Weights of a small transformer language model.
Size: 11 layers, width 384, 4 heads of 96, MLP 1152 tanh GELU, vocabulary 4096, 19.4M parameters.
Architecture: LayerNorm before each block, rotary positions, no biases in attention or MLP, untied embeddings, attention and MLP in parallel.
Training: a variant of Adam for these matrices, 1081M tokens.
MLP neurons of a small language model. Each row is named by its layer, matrix (up: input weights; down: output weights) and neuron, and shows model dimensions 160-287. Each number is 128 + 32 x the weight over its row's rms, rounded and kept within 0 to 255. Numbers have three digits each.
After each neuron's rows, "fires on" lists the tokens most often at its 100 highest values on Wikipedia text that the model never trained on.

L5.up969:116161130154142093096152143126094135085110125150145107129065131151123144110164142146119104139110137041064249092126143104135147149139060182066105073168078102073142121064122114110097112116116204114075169111188156126140174176188084192120159121164107118101105100132178104103125100149107157140097190122132153107129111147112173175138104190110152102125124210177161125164129103122112151138142
L5.down969:111105151098150155127179097055118119139168124144120173137126128131162139159087080107130119197171196127166157119132100081136123107125147153147075167122151151164087129152140083119169162179131093160130121124134113129142136176117144078180165120155128224135123185127100129187137124160086101078118076156174104126146161178161162117114110118111086157100126119110133112060161090082126101072164
fires on: "t", " name", "al", "ual", " new"

L5.up1013:112221117144138094083081153150119076100117200155122092113038128150106139080149108145136122112098177081098237108149109099106165140104057166084098175105085112145147130110107103171119120120110124117083185132201115132158135139160065164098094082123080167108060074121136112120119119084119208112145142132106161043110098161079085171151092161088192179112126140166159104136136129090070117149148
L5.down1013:140101144106111103109168056064093124149177108140147144101132100120158142141109052066164133197140119158156132117150105145182128090131140138142080104132135151134122117121146086096150143102126081226101122124139097129145174168139142136184142156189111167123116201166109163170157150136125106113093121123145155131125174180185204095129153117151106143103139142100143139091160100181074105155152
fires on: "ab", " name", "adi", "ste", "}"

L8.up117:102152077116093147169097125140156107045152150130145129167152108099139092122132158063057143096131128141093078141120157172127066124146152084111101148090106236160149148126039156114103086128143165151134114160109122154138092145109175166105180086147155170135067128114124084156102184147097152129094168137162134121132111149162120102150118124106180088164115082134140137158120116109155060149079
L8.down117:124161103124112073103115100130110149171083105136142114097137100107079117158156111168167138144112094131160120151141129155096128119107107107130134118109115142103145087134096122068139170160089158132183144061134103183130101099104135075094050113148127039132158121127129167124193080124130150145219061112115130151095113193117115074129084111060164125153130080110150109076138147163124117157200
fires on: " they", "on", "I", "ow", "'t", " that"

L2.up809:152153121110150130171047159137096191064166094082161137157125132127093140149132119150174201083114120085054135150106126166128115144127049147137096157093173102151150151107121112179194130073134158143181176113085141139134109112185140107078135127083117145110178073127154140156107112142131172110109143123153109128131180145068063129043085200133145186115112134115115039153164118160115188126155
L2.down809:136089145176150158095081125078121089125146149170133108133077122125166104140113166229134086093090161119137119131092124114181117169078152146144160087117154161132092134124071135128180133134117147118168084165158095117138140140144129177159095090203058126133108068073158139128132121178126113135196098119115136098133087146123135163106196039112139090143137107148133216144106072161101129155116
fires on: " four", " US", " mark", " test", " mod"

L2.up54:138102108215153170116120130149109121153140194062096098158136172114096119118113166131121126094084138120146129151177170165113115166117152107159146103139159094133149104126195147138119102160116132138145097054141100145171162095161151129155106219194144160003111071189170135090119136115074136059116098121148139115129110110117178102057106134083096191158112154135113132101158115123125142167079
L2.down54:130158172119142066061134146080101175127114119186132101108108115093157172085126092103139069159162165174171181173127096125205172087097080140125149153168104173149139137105138130164101126106082149103114104147139149070142127200182123171109130164075084173120120089058145141178090138126112114138128151092138115166135173146165152165156151128126066111186150136115089189115068148111129153095189
fires on: " ne", " national", "reet", "ft", "ue", "cc"

L2.up663:126100140118126114138063113127108127103134167105114122115082165134134123130145126092168101121110145057093161132118203107144152112170149145136100130102165138090099094098139107075087141107153111136077217132121060122139113081164095178123155089110175135117124161088153081148170138121225080086042131077151133153069163124135121095093137096128054160106077090092103113080146106120151175145107
L2.down663:099113111159143146129134136137140144212149166160129099085081148098162182106120177198198154173130140152120165136141123085131174047137103121109161150105121025145121181076099169186197113166151131125168126102105122183052118121110130095113046151155099138207118131149152113153129118115127164139189139119120123140183145158127098176129150134142143161141119111184135102154108116100127164093074
fires on: "ter", " former", " One", " star", "ource", "on"

L3.up734:122186109056115176138139160127161087115133193113118087107156161145086156138185065098144169088103115138156125109180191108135146140198126222138161116142116140149118114137124144099169126152131131083123153153091162118204118084125111175119141132130132138129139132183104139125110171092131152110091150135143157105132122195152130102115107165094115117104186122133170094166138123120085116150089
L3.down734:110096087109162127148124129096187134181114074065108201111145123158156124132070151163117213158067171125116136067119127124097168116144154103139108076150085109109069112173217065083114092121104084134093079094163143179103136105088116093176088107162126139157096157135087080097207199134123127081120093135117130141143142121173105161136150131123167099106150131163125161129171113169128150156165
fires on: " have", " having", "ove", "ways", "..", "com"

L5.up456:087185090164120132069150166097118094096074094122129117159087149115082157112154144135147081146121123106098240095129127095155164110112086200137096132136106120166164094083111098064134157111122159133102134169180125123150126139161142160088110128125071170088052096130123090148177102145090155087120126110155158075110097140141142155081122160130100109130129117112132149133122112102146080111106
L5.down456:047135145080138105132132133119100128142154073141150137132083115072139135148096076099128113189117177169130132179096077109117094191152157147145100062113143151144120136088126072083172122157110072182126113092100163093081114121133162079159134126187175124110140207114098111153124179130097099124117127193167059129152166194162217116084180110150125108077159205074139116091148088142131111121162
fires on: " new", " later", " name", "}", "bour", " Br"

L3.up742:154049155055107143102137123124092106082126139130095108032172126172092129125145132102129128120096122168159024197161126127151120229140161107149152070117115122169152116115085139149152191162132143063124101118101165092184165160128117114147176121137140126133131106206111095123159105104116100128092101112155161092106076140128154046128057182108117126151129131170102174111156095120135137144090
L3.down742:116148063162120125163123141103132167172102082079116142143171104166118063143116170113085138129074175134150143092104137077086142055144146113121095118135078160059073158138192135099070066150133061170057055196146178124115111110079119123144129123094142139121103125090116111124189152092125175087135098107108110176159112104145136143164114110144122132124143063153133091095117160138116117127139
fires on: "ult", " as", " have", " having", " stand", " wind"

L2.up1059:135131117134124196104061160161163137170187207113111115177165194069100142078161095134163150095089103123171107098151175159136102116140124124130161142133199063142115132109102130158147112167083048124086172056121090126132136110151111131151158192140125139105114077144155151148123171154092189112147103150165170095141130129112184147091167085093144244139101141179130119139159138123072099174130
L2.down1059:120125165030119082123167111076112132147153142183177111108094092097156186126144104126149100186134180126123111171126100094151151076144060178139124164152096189086144089125160110182093067128107137095155167175092110116131136121108101104132110142083114153096154151137114109148116167096072094043129120108106099141093134130157140085139151098094085155176125156136091146094102131130177124118162
fires on: " around", "ft", " ne", " Ste", " multip", " suff"